config = dict(
    n_head=10,
    n_kv_head=10,
    d_mlp=1728,
    norm='rmsnorm',
    tie_embeddings=True,
    init_std_o=0.0,
    optimizer='muon_variant',
    beta1=0.93,
    lr_head=0.00409,
    schedule='wsd',
    decay_shape='linear',
    steps=6887,
)
MLP neurons of a small language model. Each row is named by its layer, matrix (down: output weights) and neuron, and shows model dimensions 522-617. Each number is 500 + 40 x the weight over its row's rms, rounded and kept within 0 to 999. Numbers have three digits each. A neuron's up and down rows have the sign that makes its largest values positive.
A block is one neuron, or neurons of one layer that tend to fire together. After each block is what it responds to, as a language model described it from the Wikipedia text at the highest values.

L5.down1442:550493483468535475517513563505479503537489438550531430480500534565495574468448480528488470480548517573499477610524450535496503524444517497511488434499479479503549495478461506549412464521527494570538526468550508468463571501499513485452533437526424479375501424488545551477472535477554491448
Description: Parenthesis after table entries. Opening parenthesis after a name or term in tables, lists and infoboxes, introducing a qualifier, e.g. Decision (unanimous), model (JSmol); also word pieces inside table names like Hal-m-stads, Chel-ten-ham.

L4.down185:439557551540516489549491544450501547469480487427450512497457526479460524466487489428534448535492529478466499477489440407507490511515533502518529533553432561459526416517531442546512575452511522509495547555460455538439520501515526512594569561481417510590467481512547527454523474435492525510
L4.down521:452419488495494462499461498471446540478477529575411527546445554488548401462542484490508483445515645435547475515409533459500455575520478416542483527486524450474445460512560494528520459499516421459438543508517476520510477539466488509453568508520520569470517478546417518541454488515509449496
L4.down588:484549461499580501542547607461495531566510448518480480552541460440516455519541487547437514510526509487490557487552543513454513467407500479492415535446563452503498468490532498472465460468519470464447498487488557515463419539433502485538495521504515461454540465523527515521463531521490590483
L4.down785:441563477503502439536475558487496433519484436476504535539485468474549483475471533490572551550477508516504510447488534486526490565555532451509502497528450514501526513500535511551459481439479453529517481485511537558460498511484516544481568542449453495536366513484505482461471504566499561444
L4.down874:432507570469499540485492438465452499531513463482448540530536498480502521481498468443516505528492541499532468511469494442429500567489446502508533530527456488515521458478463577442477485555505512501473388514513533511509469534468493526583546423498529504567442505538448443526577507508554534540
L4.down995:377465510437483469451520523462470480502557527489513507531558499518520574549476442517475492483423432505525544500433519485556505479518468448466488485510503544568481511548561469445484562525498523530482528501458477507485497508522489485544485451562496549541487502545584471493478507539518531539
L4.down1516:436506500532466522488513507446506457448487477496435469541549458585527458555507522479490487520516477471485500515517458468493495554487573540455496487535522532479516488461567496555463453437529490517501534461476484470512508531529472430507520510496524459503462474551489530536518483515498509473
L4.down1575:516518469499534447475484507544489441590535415541436451546531532504488512498523524541567465551511489511477530511453442501526529548511458498500527501509474545534472543513420540502423525553514512528505446440517504544503505504501504475418485462563508448562565523524511459487463523501507526516
Description: Mid-word fragments, esp. "mer"/"er". Word-piece tokens inside split words, most strongly "mer" or "er" after E/Em, as in e-mer-ging, e-mer-itus, Em-er-son, innum-er-able.

L5.down372:572518476529517513436489507563470473580481488506530567415576513447524483528492531543512563494488430540526502437516495581430508529452465459518534497456537462470485479563438460448563485551457509449497482540467481460462512480500594522528599521491405555589525538483521465539527496510485524448
Description: Word-initial fragments. First piece of a multi-token word or ordinal after a quote, newline or pipe (M in Mrs/Mecca, th in 10th/thriller, co), plus markdown-table |---| separators.

L3.down49:500495456530563418543462481553543415480446532495481450464431460461575463483511554536504577443548530460511559465537465552490478392461477478553525541524514481469491467514566516496470477465521541526464500430496549545516518541511566484491432496461564518479504510559485524497539547503489487464
L3.down516:489554549483488483508406462555443439474540524519467513446488506511500452512532472479483483516489587496499424598463521473505527484493530448483518490505533533520496468506521523468452461532461534467538559544441502492414538488481534479483455505486494494517518459458485504434499511517533495460
L3.down525:418485484538600513446537405520578462509550572550445467506460516548501535490511474557488517494508560533571434535556474470493556445498564480481504516454489561449427461472509507527453472538448466480532498479473544437504557494555537539490548507526555455531514489583535468517568433563503460560
L3.down596:554617560477458446495523525456483435509452455484494459499465370566504535523517524552559467532491523489383612507475484448513516478512563494448471445506510509549460526466534508539481561508498464476478483467406535544504523536494484465489519458544552551516557537486437493517462409568533497447
L3.down1106:484477518520451471459533538554534512480517499473509515502512509524503553490592552406533583516446513548552543538536537480522480529487542486461509490575546570483555527514509533453490557562483525521432576508474512495538427468527515498468550477513509516517528467549509497554560454499499511538
L3.down1264:489553468477502461440455476535497515475564525530511592540520491482526499398524515451436574497522496545512502486436548470565498488537457456504536490547472559524436497435446530432465480426485478540512523578532431545509472510524497511539513520497413478443453536577526495526466531544491480487
L3.down1459:543494472507522465485520450512487497448529409546500608518419431531557463498560528499534513474513509454463426528553553466508539476483494484519511536455500410558506568484462490439518556470529494466551598543502548459522458516507483534480506555476563529463521505498461511497502541507487553516
L3.down1486:501519445416544491501519493490451436520488456508437510456511574520519523522467517493538446427604522513499512571539565428496510516484611455513440452503434502395549548487491601490532532473523520570514438476541491517535492465498522509526435569430498445473519524489552540415481555514528457521
Description: Main verb after subject. The main verb right after a sentence's subject, mostly "is"/"was" in Wikipedia opening definitions (X is a species) and verb-ending pieces (-s, -ed).

L3.down167:487457485471475502509492526494585580497510611519510478511563465498573474501464463504557461497471492490475439495533526579532509532453517504520455491554530553526487464511560486559550536517486542496466498525471488536543523507508539512535512538471480472514534507515484546491517539458467509470
L3.down294:422502516503454455517486510522508514512423497445472539450519416540519521522495453533521494459463480451515484521511490387476469472551472520496495495502559492460488501446531521507565498537497584515502471502581522463499447519456501498564516506468522542484467511501490509551472467503516463471
L3.down368:541550528470501531582497564473501469456458500479469485526480515525474476550526461518496464524555443414452495461440500482480546463480519511527440501562541444473510498516501488472467437536527423520504412440486436570540514524507471486486509441502523511420430595474509498532554514460422464561
L3.down738:520458497420497414489497446550553537546518493502573547394514476461418456416513477543525531448488526495494482502499595530519476515559452492502481471438480598496515500558439539469459589496508535497518524470538508535514511505453504463467570480481529567579502486481582465510555494550429420463
L3.down795:488506522519524542463499621484539530526494520585443470629462440535452505494532537497554417520530513507508489558537451465482543507460477492501540537483504531542527444424514624485494545449478489457490534455497499509512522490549499487520526455465476424487458581565518566573528556433461482545
L3.down1223:551546476470491528435539499518471522490494554511518463496527530554472521543428493562541514456500516486510506552561432479508522503557522469554470434524531405530487472415465507451584541437516459572431485500483543512481511552490481394471459479557548446578570529490552518461526496534502495511
L3.down1315:522495483467542500538525484439444546487433461497498460513515516511508514567536508564482462483542568506542528612488492514481473446387534525576460518520569508518469441515450404526514606459460514510523473517486468517498515387487473497424483475526517538485469468465486515512513486555568469487
L3.down1726:549528535483505499448493476508612501436471522462471529540539490561527469516561525529526524475436434451553477500476517388524511513499463560495504517485486542489440553506531455509505412483448393510483480552520516451508463476427427570511500505486581547466461472426557465518487440542472560445
Description: Table stat column separators. Pipe separators and digits inside sports standings and election tables, mostly between numeric columns like wins|draws|losses, e.g. "4 | 5"; also scattered mid-word fragments.

L5.down1141:502459509480436511508524479579499548499493419498564506527481508452494544459465545466529506518498514521522587458439496522444511435500496432524478513391525462531418512568485457484492553470567512537440537517483434496531458533550494580466480445417513472535571481515484437575553509480544532498
Description: Table and list structure. Structural tokens in Wikipedia tables and lists: cell pipes, numbers in stat table cells, dashes opening list lines, and periods after track numbers.

L3.down86:519531498467433506501594457558466512563529549457444518456415531492527480549532505557520476516507532565499588465491485475498503497481459385516425512528485529516562501565537529445495469483438533433512456511485576488506476469424522445491507515482532457483402486437524477532437531483591468576
L3.down179:405426447506537474489544475465468474477545496521465486590490508466496462481508517487518567468514483519424527469580437468433534498503566447485462442474503584451546570502479403477504501498436441513431532495462467528469417494509460571537588440493501539531523476509490499474528544497497472470
L3.down362:507461516513478490587475465512525508487507508538477511450459520517503549568466504507505484433551544440551550463529501551557556487427486437532538580540491512477556533495478490426567462491516504460506473454520496504488489505523566530521521473479478508476513483506515534413453526516446546551
L3.down889:563520569470546520537487517437479499507528508549399518472510443555542448517490529464483547514432510565435490374560497535500460527542488435520524496444522499543498502549488522517498430496488500474467504501509550496523441519548491476561481492469459506484465470548523451440470401476465437456
L3.down1116:441495488479471462470538475493477497458400545430524491528480474520471508470473460463529469558658470583483502529475460512537511561503460593465459507547488461564525458522493431526446447460452514490500536440419485551526518482518458463474507475489537455522576516522511503458498585440463510423
L3.down1271:481478494539544482455529497570460481485506515495558501504537517462522505447452517457533500564540519482535541457448509464510528415513502491533482486491455542569457450510556514571480502537450495581512457545429467506553532590482498475492442379522478526517490499490464490502459524533499482524
L3.down1292:508567462573443486524491462552531490473475450477600483511486517429591495566480559481469419464491484544533542452551516541596461529498464456472551552530499514460539531453518576518526445502509476453557512525498464508527468509475542533408593550520568517532488443452452484499561538524476449541
L3.down1494:526525450426485491493525475499438460518473489445508529436526452552455457495426472490520506546537504494548516496474462540502468497534510500536492554493487513528379468476477507512579483436460517491544463532443556480435506552521451527546467532547558595505464453490532517436496446450499525470
Description: Markdown table separators. Fires on the |---|---| separator row directly under a markdown table's header, plus weaker hits on scattered word pieces (vin, ver, est) and infobox field names.

L5.down186:524554452578596438477509518447444473492503491503500518501476497502517516493551541491544482416518458488506526515441510464503469498551511477449497478500467479507573508514511493492500476513566499521503446476518522616562512500461488468492521561548441463561557557509494450448572554529541471521
Description: Blank line paragraph break. The second of two consecutive newlines in Wikipedia articles, the empty line that ends a paragraph, list or heading before a new block such as ==History==, a table, or The.

L3.down209:434485525502468509566558469488514474481479512490442493511513546470518518457519469512526552572424541536541607466528508471509487518504587459504446498481545540543515442466558486468506496515544496477411502559481532505497488510482515453536550481490447526536448504553526541479499539531540507573
L3.down289:528502466450483497511471481509554462494566445490514520471458464519480461540558495488484506411483478475528481543434517506519547479540459480494475437535506435574457470477568472460520475507520508471432513495548449468459469529564502512497513518476475539568496456529532532472587533535520510472
L3.down395:504499487452540471475506429465494484504490512468605462445448503430515441444568387548439510540507504503529478523467525502556468518515531506529568523532507450504568561527497548458569379582513450509431555495481520522447484509482473498539471564544456524497511439501465483485533529474508545493
L3.down744:452456536471509527571436497478462503429547436490523471545527449517463468508535527520538506518456486490562477534464571464535522499509525527536558523540534504461387504489561529484506526554568480497454561536496487528562458522450483451490521555561522478531511467484426500482507506527611550436
L3.down954:470513454455446482412552462525484533555510479475518498521507510479511505500505498447483549464534451526533518473464464443466500526500494500526556495497535498466455483496516456464488547466567407490474569513466499543489557599473538504556475470574414560503499503486458510482502433487498513451
L3.down1305:550480456574489518473507533473435524462460481526534518498520465547562476491541510463547546404468464480477521481481513513533482435485492565494540480494510523454551518518471433415486480489521515458446434534492472432536490552551568508475530555483455467439518434478481572456470522504528499473
L3.down1520:508426513546482470498415484511490543453434509587571498450517515534458539419463529481542467486534394511456464487486516476537532529444468573435459526498526543475438501524550503509517550587525459593456510609453562533591484525452543529401554506596523499509478496528512469487479487462518517504
L3.down1664:513475473471460510596492515491472499424540459526488424611509509417483506517509566504504499549537439466428527443453509452520559576515517503511513485527539469515506487434457539488419454531515508515485486534541527473548512541512504456485546466441484483542537448480465484455435428590506508520
Description: Mid-word fragments like "er". Short word-internal pieces, often "er"/"fer", right after a word's first piece, as in inter-fer-e, re-j-ect, re-ar, Albuqu-er-que.

L3.down35:573536531553475514456457519496539447538551490574486500512501471488459433549504512531485546511560551578539542441472547491514504563562544504554498546470523472504568494517458580440450564493547463494490475484527498482537469439488498507542497385519513562460531565533518474510467470476508490526
L3.down281:571523504573485540463428482499542525526544553520458483442492428529479452550481539462457497447547510487532536488517512565540507432486554507515481448455457471533521562521510408493558494547477465504442498598423512567579501566431497503460539534537490471525458482505445526417501492429542474477
L3.down769:501566540545510424464534478436472502429545561453493448516495465512505532470503557500563456575489464498484509504509494527503521472539467515515528506552464475530531477575342505564503391548475577559504494527489505466465481441516472465482588547479504500509472521509555509413463520512393415501
L3.down859:465540543563464452537476549494487485420429510477497506476513510500534495466532496588460489481548577492469526558460523495508515445574563482494514497423418486541511527531521507448450464471458516549563455453551590509482508400506455453490406496504511549488483460441522443454531481493497433517
L3.down925:457581563524479433428504528444489493460456474507471530505508473508447575467494508484500473498469512540470615488514528557544453485563505477445468515464511500544517532534388504553550494444484515441573516470467464513546527542515494377527523453539536495478547465447490471486490494426441496524
L3.down943:468474493459519509491495467507531476473566555498472432493485501496546502443435591505506468522501431465510507555526486480489558530542495451501520467490461516473510509525534488524537591543471511530545502466500548461474522545506509547525533470497571509525531580525467441529467546446497444456
L3.down971:494474494473580515416534489374459557498483550536550518518484502561493526455540453508502501542543438415463483421458502543469457502437457539550395491515505490483503511571509485519560535550518513509532425471538447542575539560506523465534603435509516400480487545462489471471451485489573487459
L3.down1719:446512477497535483445523565472481477517484471560554541527480462493467521427465455496520564538476473529433453512490474544533462501462528517455480510559471491532500463475553507449539548558563461518540532513540401500545502456505471466485556504514467496476419518530480490469479469510509473420
Description: Parenthetical gloss openers. Opening parentheses right after a value or term in infoboxes and tables, introducing a conversion or clarification: °F (°C), kilometers (31 miles), TKO (punches); more weakly, mid-word pieces such as Cal|ypso and Cap|itol.

L4.down369:478502493526573497525501535456596509550528529544525426529467485460474475443483496489489562571520546454475527478439497493527509548475489491484491457487456484455489451516486426548544452476479500544538406500431419548485448575601501572483527509471551547499527509485527534579560482494497514491
L4.down375:498539496540560489480449495555522521445489469457462525493507545553479501442502477491500465525504448522475523466517576440495504516437453487481459473468515451503523479533530482477530510529499510500462486533469438515446488513387465477561537510509527505471544526490404579460526462529565468484
L4.down413:453479487566550382501457527473510526496487464479459470474506514474445488465478526489585509531501548496528532503485549472503563481430495549484469474498445551507486527563420492569568527449469450496503481512460468524513520496496522535524468500594438524491494478480489524492585433496526499468
L4.down487:484489507470472490525486567527536438469479467502431539521460507546531507535535498431543496459422420446521499527551481496497477437481532548549500483508607497487505428452458501502519520518512494530477469440457525516506488552510544501571519402523549553479522476461497529462489521450552487556
L4.down792:520523486558508455497509427461543448485522496489523499486443440476473475453530522494446470584555475486491454551519454402506492499530484430579545515523439545456541509441512508493560431526483505508553482517521490507470432467500454540495471552521568508507468445471531516479446552489519571507
L4.down870:484567529496426505489509505520547518542462552491473607497484430479466525512439537498548498490551494520413533544505479465489501486531508528459481514507485524471538538402550542461395468521472587402526474514518508436414517512469539473411514507497467491445491448456532520501521564530505498499
L4.down1380:528545524464476479504512544590554566508501502480521468513521490528502478445437578445511447516490479465453490576504529489490545457531474499454510465489472525420518547524565496525527460437480474508515507445501528513441485392483598473510539515531495489583533485469517509547442507607567517468
L4.down1715:488500592537490417482517487483515480519428471470502506483535471507548472567488519461511505503538525498495482520551542471486534534454451528519490479432475457530565525524514458508511509581449548540601498491450507483524501487511486503445441518505538529496466533548426571495498531489540453458
Description: Defining description start. Opening word of a defining description after "X is" or an appositive comma, mostly a or an, also another, largest, Species/Class of.

L5.down130:458444493545505469508482524471501513492464461568463470486495514434540440416534472544515572463564504475543484521505455473472460502535490545513479543566565472478466518496549556403555466581493518444410496539489543496467517443459554478463436547494460517520488475527456460450476568548577545484
Description: Mid-word subword fragments. Fires on word-internal pieces after a short opening fragment, like e-mer-itus, st-rate-gies, Gen-er-ation, and weakly on table cells and pipes.

L3.down83:594523562548503546581501498509456506487531536501507510504515488468543471487554556479485475554521430479573514495487540528562456500524458476486445484480451516482466490472452556523441579505465572502487440588558441529391496487456525493511530503457501481483541544474464509535536499502470453477
L3.down108:524542485510551484544550434536513488557491539488472529513524484490605512520551474541469477469550516452519458531510508494443480467499553519568476520490544499490501475480529534492516472435490587416511530490453477543551469546436533444488460545535533533484505472476500478469494555481442547479
L3.down329:548454524459469480459512530484524525497517477567459460533436575496505512477489477514449547487453484495444466552500440454482476435505421526531445489533420527506493516423505499468504522490492469517531528497547472481459503428460492474444561540505476464500478520483503555452476498486587488504
L3.down636:487554416487530569508548499518544488515538450538516477478493572576399575436507458610485534527469582504518475512546475455562445470488460525570483519531486502490493492508498503511513528513500501572552464487462517530494558494521526530493450590544531496426491522572469446518518500553513472476
L3.down830:516473398470478527538481468513466547527420417536457529495497421505475501509483414399475479457404497446502507534518599468428464465502455377508477552445552503506539559477486529555504554521503505514494401549495481546456477552473502524500484538539517554423575491523456499509557499486495485576
L3.down1423:498586452506488500564540474521502448472480473530563400437427440479509596560474512531507484527519509487471510442491556473542507505430507530461513527496457545481486498491485498458477524525482605531481484489434482486491460420493560496566446479517506467500494475513487486525490533523458550512
L3.down1484:441488534467567403481523510498461410462483482512525514459471491472501499552563517497506486539497479536469474599472534475456470485571578514523477502414515508508437578514525482519502469483512482476473511554464504516425523505483434511434489477529554532499512417505446545502479513476440486497
L3.down1696:490480554483504508485537447523504485533523443536521543528459474572525452547464496483374498469548500541541436450492514520521520441462456502455487584497517507517454533508499455546510486467508472540492497500505456472521542517492506529440502509520481444445546528466476527444495515532514545512
Description: Stats table separators. Pipe or semicolon separators right after a number in sports stats tables, between columns like games and wins, e.g. 40 | 21 |; weaker on scattered word-piece tokens in prose.

L5.down133:534470443444557469476504465508499494453505479512402525521501514492498504491528566477484491493485484490455475561517535451485522492492496466528517490495456480562554499491472494534477483479495538508500497485415536456487509531564496488585529545498520463530488483432545506527516468454488559509
Description: Lead-sentence copula. The is or was right after an article's subject name in opening definitions, e.g. "Bob Holiday (1932–2017) was an", "Changing Rooms is a", "Noddy is"; weakly, some mid-word pieces.

L4.down307:525512436595529493499460586548556492546491490535491533577466513526478517555509518540504532483509512439479506454468514518520481466491573501479553425506521513400520427428441513559498528480435441540546536475510432476531525464547481539488508550522522549570527492548623480458467470444510459588
L4.down526:481486490551440538490466537457496497480448517535500493498468528446495485522526500469551592472489542500418466552518490469509571503522439476540479565514465560481518526569539482543542438467454496492516533458594528430484474586513541450484566501519514509506527478491499470392491510482523522536
L4.down790:509465531475450544515513491482549467484451530528447544563498504502547546550505541433491537490488530528468531589464563485534500489540469529463471469493524491490475475495529534499531564475487548485516460481477565540452475522546541527518485514456525519522488464588514461522531453547518514440
L4.down945:479530508427567511389541552439529553475447496520490505594471500524507491520487459523467416503456491454470582481488569500540621506424506528467506435505553531559455423469484481541472530461559452462516488482478458539537581557489504530518473540482537522516537493537490444483445553522510439473
L4.down1122:462505491459612499436529491431462466496504550536489493559542464490546464453400524537508509535621544522500520507505519483503497540498537517409483561451511528494502512433489503518428495455509574539499500442533454539514445460460567510505437464533447469463521491476494443513472498531512616481
L4.down1375:501518497542500543464537537520514499507491418480478532519512515530526554422457547578470487534418468500535517530522495496452491544466486574542479518497451516497504541498429564587518502528473492507466517533484600493492540494480470534518677425465508497498522499443440494513527469512458546491
L4.down1426:495435490492517527489539459463495455505526509549494562461476496500548524573508545526505526516451535503473545539434494457573459491519495518567456452522468556485560423478552461447552471488453551444517425487522497575517482473450467434460485529387453530488519477518506447497391592552496444504
L4.down1456:502495507514519430534552489512552460540506488526550544492553546515439568521533460463473536567484508452523533430469495535498493502498448584469464465539481542509511459457435506504475465506518498473533437482516490414513553494488439512505530486534492555505520476487478411594496521531575547421
Description: Compound-word hyphens. Hyphens joining compound modifiers, as in full-time, state-of-the-art, free-standing, and markdown table separator pipes; sometimes mid-word fragments.

L4.down432:424527489513536505549445516554472481514499489551479544542481470576490454525458472582474527519470432563522497528464533530477495541487580483510452539462617552454486524485463482468533578534478568495476454451513518551506532509557529479517492481542477456485459538574451451553535530544514506489
L4.down624:527372512457531461489537497488421496434514463512441541488547448521519494475475472487494482560447540474487482487517504446557500439517579476589464475556494553513447489411482467508513480495480522533488506457505533441496570501586460488522482577515506502482500473561547537480514461433529527537
L4.down1096:494479539454491487495517450448507524514548516490535502496475475537459520495497530563497499565496418499593459509514481480506435508503449614441502571572478515495509454511458558479510479456479494373517494468554486547576528530553487461514553504478522451399532430466491534548504432515504503437
L4.down1134:425493513504458478518465429551462581522514560505475521505552551445461498503532448496505531521454574502536461516467468521459473517469501520465458529536473476409545499517562502521431463410503498614506463441527459517451443467508521501518502461487507464439524565539456554470427541442550504478
L4.down1146:457553556529511517478487545524526534429466508521451470444504548509508522505474557482500475522546473508457505566525471562467473536483431526543536465571567515535533490504545550509493469534505568440490543473495485565487496472444534489532532482478520527551438486465552546438583504539567539532
L4.down1288:484458465463493509452507526491434505461515441538550590578490496538526526455504533462494508494457486476500507509478447527438555478561475431465551527445473493438416479533519478497484449547553575484475519470477509453495568507491471553559499515541527485530464428522559468460521490470504522515
L4.down1640:476449450513559520436487510590483521568477440439515502537432512471501477476478421511488512489506408470518480525472578529482520465424543481511460542456542467567478503489480449471523469512506534549477469532492562497493539530445534464519458574511430557435441450536517557474454566478382498504
L4.down1706:511549465438465493475448503476500529515434509552464554491569543565459498561498519561443484494547538436391510438453558479558530538473496609459445533460495462496481480409527487495486496533509486518542512452458452601489505529549474486613463445497616468491497439561440424537511469410505504469
Description: Sports table numeric cells. Digits and pipe separators inside Wikipedia league standings tables, such as win/draw/loss counts like 1'6', 8 | or 10; weaker on scattered word pieces.

L4.down520:500510524542585475506558535478457500507469456501538546462480525525477510467479453515532482447474461500530466486513538491479489434450539513456527503503474521498516494512522518483469442519488551530571473467462522529515545510400457499496478483414473541551529496490476524452541486478504536532
L4.down629:510501484477519494525489493551474498487513470526476500504459480545467538432572469607462484549508521533515514492529465390536534493555528522536508498545490499531523471532558491392521457522497509525530531509509559524547465514502526471498532545497474505392535463518506521519554498495462472513
L4.down885:553500499513461474547484476476502479520536509474494478471571465543496496528485562481479487499467495467402564458522417523515468467559519483432500520431431491487468552498533572529475517453568459505394452522501514453469526536575514523568514465532448468520541481491498476453412476493486528526
L4.down1013:562475516505463458532436491436512493549485511470507466475506426479508453566525492540473381506586480448540463474525511496508508520519517458535569476481483495453552508494511487522561553501513517474428507520466495530495511454497463543504443502474445450490495482474528506446508517502462516500
L4.down1071:498568436547509605481513465500490513461560476519507435436461535553510498461477501511487452509499448581519549499452506455481499483494508544490534531507508500477525495482465580494425511502458530546419560469491484493483526521496457489504460532550508470503501513479511431536509549508469527454
L4.down1237:560501527458522532530466500521507489455463529485527534481518529567484494535547458530526524534445500584437511480481509501455455557522476469498452514439474516581523546475527559487547483466508471482502546427497490494481503583519487544421520447547508544525536478485548469449526555478524426549
L4.down1425:465480470435502495389495488498448460519497498583470531508507447523510458445518466517472494487460529555507520487476458534452496543466527526512505586489482450433485540488509514521516523493515523449477547462537471518543486479475558553400535532515540487452554445511543413524556541478546501421
L4.down1461:498492493473520488484543528508525529524502497499503519562558524488482514522494487429489537514529516497479467523481534489530504533490466416569472426461557513486548480563503532483495512552509556498521564490491458453551462479533501435472502500454481561473542510480508516536526428530460485518
Description: Paragraph-ending line breaks. Fires on the newline (sometimes the final period) that closes a paragraph, list item or table row, usually before a blank line or new paragraph.

L4.down174:433418462530421536476458509489573463504483479512550482528418582591499521496429505460479617477541467424453524464505558578551455505547527490521492464514500515515467520481520510458462481453454480534469531433479508500573484412492465439449515472543490542462436499495527508466504488566449467433
L4.down349:492494523507496461467459486488443517443498477454535485509481443530581464573519486485561556511475584486482492537596523453505518524488567555457528543425532603519550486467482500596553493484488473518542447485517554499476492443542402524509535507486458481548529485570463541467465500526571521491
L4.down548:555504492472448454445453519445497482542511462565515455539535473532497533496495497374531504498499464468531501539450466460568534544447509569544483492447540434519525478483495493498488491496498474400500511445397555453553449489552450500526469490493524476443505456551481500511479547483489466512
L4.down733:495540610474520451494559436485556516590455527505476449510384539490522515484418504529484530433470480538486480594550474532459537466478462541498519511464524537471427488444478556473419526451490507533515523555469480517502498496449498456473468499492518503575563405497502482542578519436538592530
L4.down776:478500534451553521473511418478586436490503481527461534529539475508496523511490519554581493466494467485450513504508515469489489450520475513491489513471527530567488531499476507446497518530428507517512535515562539475444492500535510495472429452434506516499450525472504451457408488548488561537
L4.down1170:488552551530505492449458498444496545401444459494523501417485534505514483539521506488551517568590466417459505528479556513553539456479457544552500521486450510512533516524511505444472486538512488503525533493501549483613522491479551516488481461503468508548491511512507495538508498490485506502
L4.down1358:506518570497530588512499495497540505510531524504424525486434508492559457473467472473509480503557516528551499407507570566540462469464504509581520447523522497486496526495465536509578477499532499515567502466506461536535526448458455429493525449495432548550518483482533557483521544483534475518
L4.down1446:477532467449540534494489535516517477462548522606485548522547478472463500438472480495459562435432489485447533461476436509506522502464522521491552548531537573508486435555431507490454479483512510537523481466477479523483511534434511477550503528489570537481518577451625542568473509457446555372
Description: Stats table column separators. Pipe separators in sports standings and statistics tables, mostly right after a goals-against or points number, before the goal difference, e.g. 63 | 26 | +37.